config.toml
vocab_size = 4096
norm_place = "peri"
bias = "none"
beta2 = 0.99
MLP neurons of a small language model. Each row is named by its layer, matrix (gate and up: input weights) and neuron, and shows model dimensions 32-159. Each number is 500 + 25 x the weight over its row's rms, rounded and kept within 0 to 999. Numbers have three digits each. A neuron's up and down rows have the sign that makes its largest values positive.
After each neuron's rows, "fires in" lists the words (lower case) most often at its 100 highest values on Wikipedia text that the model never trained on; "fires on" lists the tokens most often at its 100 highest values on Wikipedia text that the model never trained on.

L3.gate551:500505466495450469474543507507509521533483482482475436525513498519488521478454510517494454508481500502457495494445485485527490511469500496485503444553505499516540497476475521485492507496520501493480466493508527511491484494478467508500502435490448446450497469513480499460487489485520487433473523485490456495515477489523507515524493534485522500519514496527480484456489468490479519533514
L3.up551:481493483490465517447545511520520527504508495456502441518537526473498484466488506498494494541488449479505554469491519509500542512460485492514521544492467467520452514440445491509514540516461475485513546469510481537530497512513481455487473489534499485480484466541509506514487502516499500520529485518507513468498495499474469514488488555535528496504485471528495530506505506515489525478501
fires in: "of", "war"
fires on: "of ", "as ", "War ", "olu"

L9.gate422:512478531533492509442473463485464481553520509511549475502502467541497457505495534519457504510501542452511535492521550518521489505550555521515474507486489546509494499486483468472501509453494519495517524472510527448524531490501526459471495505524508473523476510476499490494502528520542486519523487487516486491514545512491511504531512463475492531535502513470501498519496518519484483483514
L9.up422:525496529518507527472526479493488513487509514493466472514511494459535520502524488464490502547492487519510450538524493503486491463487505503501483511469531513510501471493540472481529463493521507494474508494513526559545511517573511533464463513556501472500500548497543475497542545460488564502470526506536492523488496512514523486495505491516470488485514481510511450510438506546495499473503
fires in: "that", "because", "and", "in"
fires on: "that ", "ause ", "d "

L7.gate172:515483552522502493479517581461464493508512494517480484495495469524503500517510497458501497535463491553539502507504459477545555472491479480537490488534501475483527540477538553512489493501509497486483523520456519487477460507517506512475471511548491495511472467511477456480497511523466494489451541446505511435494508499521507509462507476476481533512478493498512475486556516504511495520468
L7.up172:458487516466519500490454486509491509503461495530500458482441493528502502517527449514463503473506516522474520488496514515479507458477505471529504542470441461480507529480486482522500464508461467513486521464456477518560517490503463525468468482458458466503482543494533494502544477513439462456511480513480484462508488496498492523517518485497516481490484534528481525504529525519482526517537
fires in: "the", "this", "these", "ford"
fires on: "the ", "F", "this ", "these "

L6.gate280:471509493510480453521497491540497519525469496528536472508484523522501521511502476492498474495504497466503504445462449499498517490516487524489494461501502500512493504517502493530473471490511513460470488521498524515514519458467477496480451494497528531481486503508535490542468503551528494493523469479544512514466505490504495518487530468548504515480514476544501504542456474460500523481492
L6.up280:444494537502508492487505514527489521510449513491492471469505511462501525541470496478509472542515456492460489531536488457503503483504513507524490473439508502504495514482508520514496519471479493470492482493483508531525518533496511518474515525468481490499521505450485524513498519491538502500521496516484507463440526543495523503491475518485522492477486424478492509476504491480453523473527
fires in: "time", "of", "10", "gz", "90", "ghip"
fires on: "time ", "10", "of ", "Z", "Time ", "I"

L3.gate8:563527461500525517514506518505527441522490493506529509479493546531509480494436495489489512490474494497544535498507489478545516511496511509509485485498502508546462538482527526526495503483506438491494523498435485481506527502532503500567504504542472499492496508498481488449477523470473491485530533476480513494487473525490511446470491474470499516448515485520498488506507521480487488495516
L3.up8:542470463492542491520504493491492498504505471484515520495456529485488537560495495505484481482477520506505506506465476503524493546418525502492490525535497465556504528467462520474470498544478477506479480510485498505537483520487506507457480469496488493507459487523497506499494481531510494458525463456494505485426524479521492478534513507488536469490490491488522448454548526505520483515541
fires in: "is", "union"
fires on: "is ", "Union "

L12.gate212:489506483490478514469525489494496550554528508479556497489489461523445511503478496478478503502527473463503490523553517504491487534536450522483501522550497509518517532511493458519486468513503474484542518483516483510473519517486513428523491499488523503514503478493479530484481465501508516530513452484508476550457506517524488531522504483501523508537518507476490489510486483516523522458522
L12.up212:493536486498508512512503468478496480539514487479503495513529507482462514495510472524518434514497488486500514529431476495558519545549467498483543529483507476512473507515473478520478504508526495466484493540478499477496504545507500492541496541498505503489495504521517496503431474483472493492528524489508512477533501500468477508529506495484522500496489490582478488509453516502543522485533
fires in: "has", "was", "had", "have"
fires on: "has ", "was ", "had ", "have ", "re"

L5.gate116:513455507518480491430491487510469516517525505467458512484490417490538505486514521479498472479507528483532518506506501547485537515481490505505488468499517462515495516498475484506487526493523464516490508506526479504492516483490527479487533485471517513565513509497474555507492566497514491514524464489511448511523432503511484465497508490490480510527491500491470456537440475513489473444500
L5.up116:511502516472496521487472460559498502489480506494501482494485478480502507463502510510528472502496496484506490504524477459522492468515492477473458480452476508506506495512460504481492537508492523470497497489507506502509525479519507455515499535483475530485492535484474519455501492478470479472509493522449491531482478497502494500489495493510503532515447466454522457476419530479478520471510
fires in: "that"
fires on: "that "

L12.gate66:505520459512489513482476477484505534488503485506469490497494521522485451493455485507475474517482488464528475487484492508497523513478498544511499509539497488479534474481461472471508464468504487469509527501512488523481516518506513425534471541480491468498553480517519530466483483515459453466500502492475493516540461524481467505499511517562509490472479499447550500474502449509470472487529
L12.up66:499480523481493496468487498502483474536502501474511506530462451479485498514511489449508538509493491523531501507507528515491554463512483510535483492531505508543490500486487468499514509478502484497513520506483499485515547519505489454520504459505548486525487479493511515483515487485493538495418462477525493532491470520511465555451546498479487492493496499518480478555482513514509492484530
fires in: "that", "who", "which", "also", "it"
fires on: "that ", "who ", "which ", "also ", "it "

L9.gate303:501519536471504517516489494488523519492471505495525555489524521554496527495516523506489507487462538456518501522492477494508510495460454505518513513520493484509490452473480516509445508476527503501497481464474498536548463526520505535530520485501527475544515468527481545499505512513526480502566518492480522526523504528508449516541454493536518532520515530500484504492431490482462506509545
L9.up303:508494521518462458504489524553474474503478523531478516472490509497464472522505469498493462444507498520476502491508526487525509432540485491521520496545522531507518494524466489521496488523486494492532463545563475480515501499473467530459490504479514489500532511510539470539538509502468494515479513494499535481522475518461470504512523504487497511509521519510501489514495567493489507468452
fires in: "million", "m", "cm", "mi", "sq"
fires on: "m ", "million ", "mi ", "m", "sq "

L7.gate166:439494477507497524544476469494496498498492476509476503501531474499509549532512540518460474463506502475502545471480514512502523526494469488446508525483483557508518517512532548453486472503492462534486494462521484502509501541475484487535531530468502496521491485542470533458556482489528508510512479529521512525517492536513498513481499495530506503504507485468452492529501482571507504480481
L7.up166:494515505489516511498498493534463503497532514499498515528498487511487500522520495505510550495426547536486455485536478501487531469426540493525568562457493536507493459469567489485517477538496493487489539493486504459518489499498469552508503484503493511493492503507489497493484503478516499479467504511504464479498473470499515524519523473534498511479504494492484539506505488475468472529461
fires in: "in", "during", "for", "into"
fires on: "in ", "during ", "During ", "into "

L6.gate186:524463496541515500492512476500507522471490508511458496506498505503501510492469521514519544466489481529514496471489504510465512488498588503519523476495526510511507527550461522463509547484477511476477450498481500508468487524466529534525452510487508460521520452512510485493503456447499555493507475517464563528496508486450502468492492475518499521462478513492501505524497519505496484485489
L6.up186:496462492518550477491508485544530526497498510505521500516496513534464483508501474501498473518543517486508490439528469485528502537486523511521488461476508530477548512507516489491549509516512526507505497531488498510487501480542455493462544478492530487449477497540507512497518485519486480513510481542482508492504492476449523442499497518543503478478483495502470489546474490486482517485495
fires in: "out", "street", "video", "february", "june", "branch"
fires on: "out ", "video ", "Street ", "February ", "June ", "ch "

L11.gate218:439505480501489512501481512501442437510522503511495492503521520537495524492462468482519513468522468473511522456514471485441518516525444530523542463499475494524515505470512506519441478521440494540534488515545509532557482511533479489483501507501537519533499544524514498489538523513521511492454507497515532479488492529479486508504528492515481541502491522457475487490525518535495541493522
L11.up218:511495520530480476503529439522488478468536504539490525533464496497495516472487520521490562504515471526512511532469479495463497526465527537511535502481500527519531537486544549480486516513507489500511526487512517549461521485514446469506491500478513514516511519460467479528473473554527534504477526469497520541461482524521494501488499481536501524506513503547473528444498484541489550514517
fires in: "the", "william", "henry", "robert", "john", "new"
fires on: "The ", "William ", "P", "Henry ", "Robert ", "John "

L6.gate233:571509527512477462526484546480521506512501488535476509544480488514457520548506508510492467461465508491499513482504548495472512479495502515513476506443497548475493508547508475478511507527507467508527532514507525529474509511479545474461526509455492468502479527468543467481540471502465516495548524485477537500499537532519488506462481502514489523494499484536511544494561504473503515435485
L6.up233:544495471500477486490507487541489508539534503488489464502448514466486521506511500524500520491453497502496543514537483492486496529476472514454514549527519522466492515487493461500507511463504535514507483504504516488455529536477547443536477516517503530498515507493512468485523544486469522517535482485507509554499515500501514537489518536540507443485470475532496518535518482530473513525470
fires in: "of", "built", "set", "place"
fires on: "of ", "built ", "set ", "bre", "place ", "stre"

L3.gate474:527486514474489487480480488531509497485449462451479507482476500512498537466530486494512535507471449489455503509525483468494499495487507522472501490479468517512503519549512509468511524556508513459500485508552514485470512508471492496461531492484496497471493527467505442493520454529484510519493485486481486509493481496552480515516540517565508468525462440484490530522519466500472523527518
L3.up474:519448475476544521522591550527509509506475513510491484467508509500505464524505509504538503550480504520502502500506487491474493517492482553515524514475475467504503504478514477490521513487517509525488502501475471513473473468501494435519512500466500500503483491522520508487516510532471510467544493511495513515508553475535521533557483483463530462473500498482492492534551501474517498494474
fires in: "of"
fires on: "of "

L11.gate479:478533498520508546510466503514534527507514534514531519498502498480504508478533449506531495518474470499517497515502505489476518485480496496511463542484529508558503467484538491490460478511466502486517510483509467492477524520511509455536515509495516490469499463529498470489466481497455461481495489494470498532453494515501445527438486448510530499488517504471528487495460474456536485519514
L11.up479:501493476488485494479462460493455462446516518527489502491461502490511528497489468571504529491547487487540542480494484518468520505525499514473472536497540499552493490522522477466474487461508477506501560491515510535514515491522508455520524519480488516541510520505531445503481502486509530533491484501518491454489488550498492516519518520534501492511492502568490502494454451528498474535486
fires in: "which", "that", "it", "contains", "contained"
fires on: "which ", "cont", "that ", "dr", "at", "It "

L12.gate275:534535490490485507472475475525466515510489507484537494496518493519532493471513477475498506500516471546496515499524497485479541458469470530504562467466465472534512509484494512508508553478531526504483460454487488489475490527527490498533522500496510530485504538468485529462500530513480551505535500511495461518507538533502479468482512490469486522512518495541534491498499493542503460482481
L12.up275:522479497491513505499520506447527474488489493499519519556522502485546537510470533475524500465545548504457513518487501485483474529520522539492484516467501464521510508483532553486509478530516496511479478450487494501512535475499504465508496498548513521443524466487503532491483518468438512488554509497520476481508487469504492533474501521442480485494472452523495470482508473520488491512507
fires in: "the", "a", "called"
fires on: "The ", "the ", "a ", "called ", "ag"

L5.gate519:546506517524513522483518515490478468537497499442527538491502453527553505470539486538510483506470533500529484500545492513490470496537521523477540462510514529517557510516562505482473451488484510509505535462464479494493486515516492492499530487508463480478539545490498522469470522471493524531475504507523488528531504579553495528519493529431472490466500495493492501489487521498494485541483
L5.up519:498461497468534541487554493483488479512545479476476486528489494473483502494535498525453493473516489495518458503536489491498519474484508485553530534514547503521463484503536486532505463478498501515516515479496480543496541486528521515469494480489553493506509502545531454518518478483485515499479473512477495503495500518517484491447467526526490516535500539501449526510540491483515462509499
fires in: "between", "actor", "there", "born", "composer", "composed"
fires on: "between ", "ac", "compos", "born ", "tor "

L9.gate235:472524492484506501460502492506471504539486541499522500513509494506525513507492464510513509510455477514501507519461485498502521521518493525469490524461510541470486456494475530462522516501492507538495503548508472446502440505488514489521451475470486486507496460522510498531494492522465559535463513448495485474504488474476484493500487442479543526510523503471545526484535471505492491527484
L9.up235:512547504477489538470530490493557485525533496472484488536488445505472540559455518519473493497494469477480519480512525507528514539524482504482551516463508505519495499517520481530515539473517491487501517487489484531480511479519488468511506465498524484487515527442533548501521516503517536504533496497515527481501530512462495508499522520507478505485487467505474529479504494496458483489510
fires in: "3", "3rd", "2", "300"
fires on: "3", "2"

L7.gate345:500538493509499473501477494468512476509483514499494493493543567493461516500525464483477494489485488482521537493520479503476520508503493475490498467484444473478491493491480520494474496522519519546527538505501484528511468531512529532556515470490529500524486463506492511507536529513474480490481545498510489507494496519540475457452509472427505508517527480486547523505472470492515494497463
L7.up345:434450490482535528451503475492527531500506504523480531501495482538512552494513511489476512518518529489466500500535508501472499510509440468521466473490507453515515508470476472493485559518554527525470512492407493464506515538450506519498515477549487492522501514475483474498501490503462457510506519501521497498505493508499489499513512497490513499545483492522481510490538514515482489512535
fires in: "the"
fires on: "the ", "The "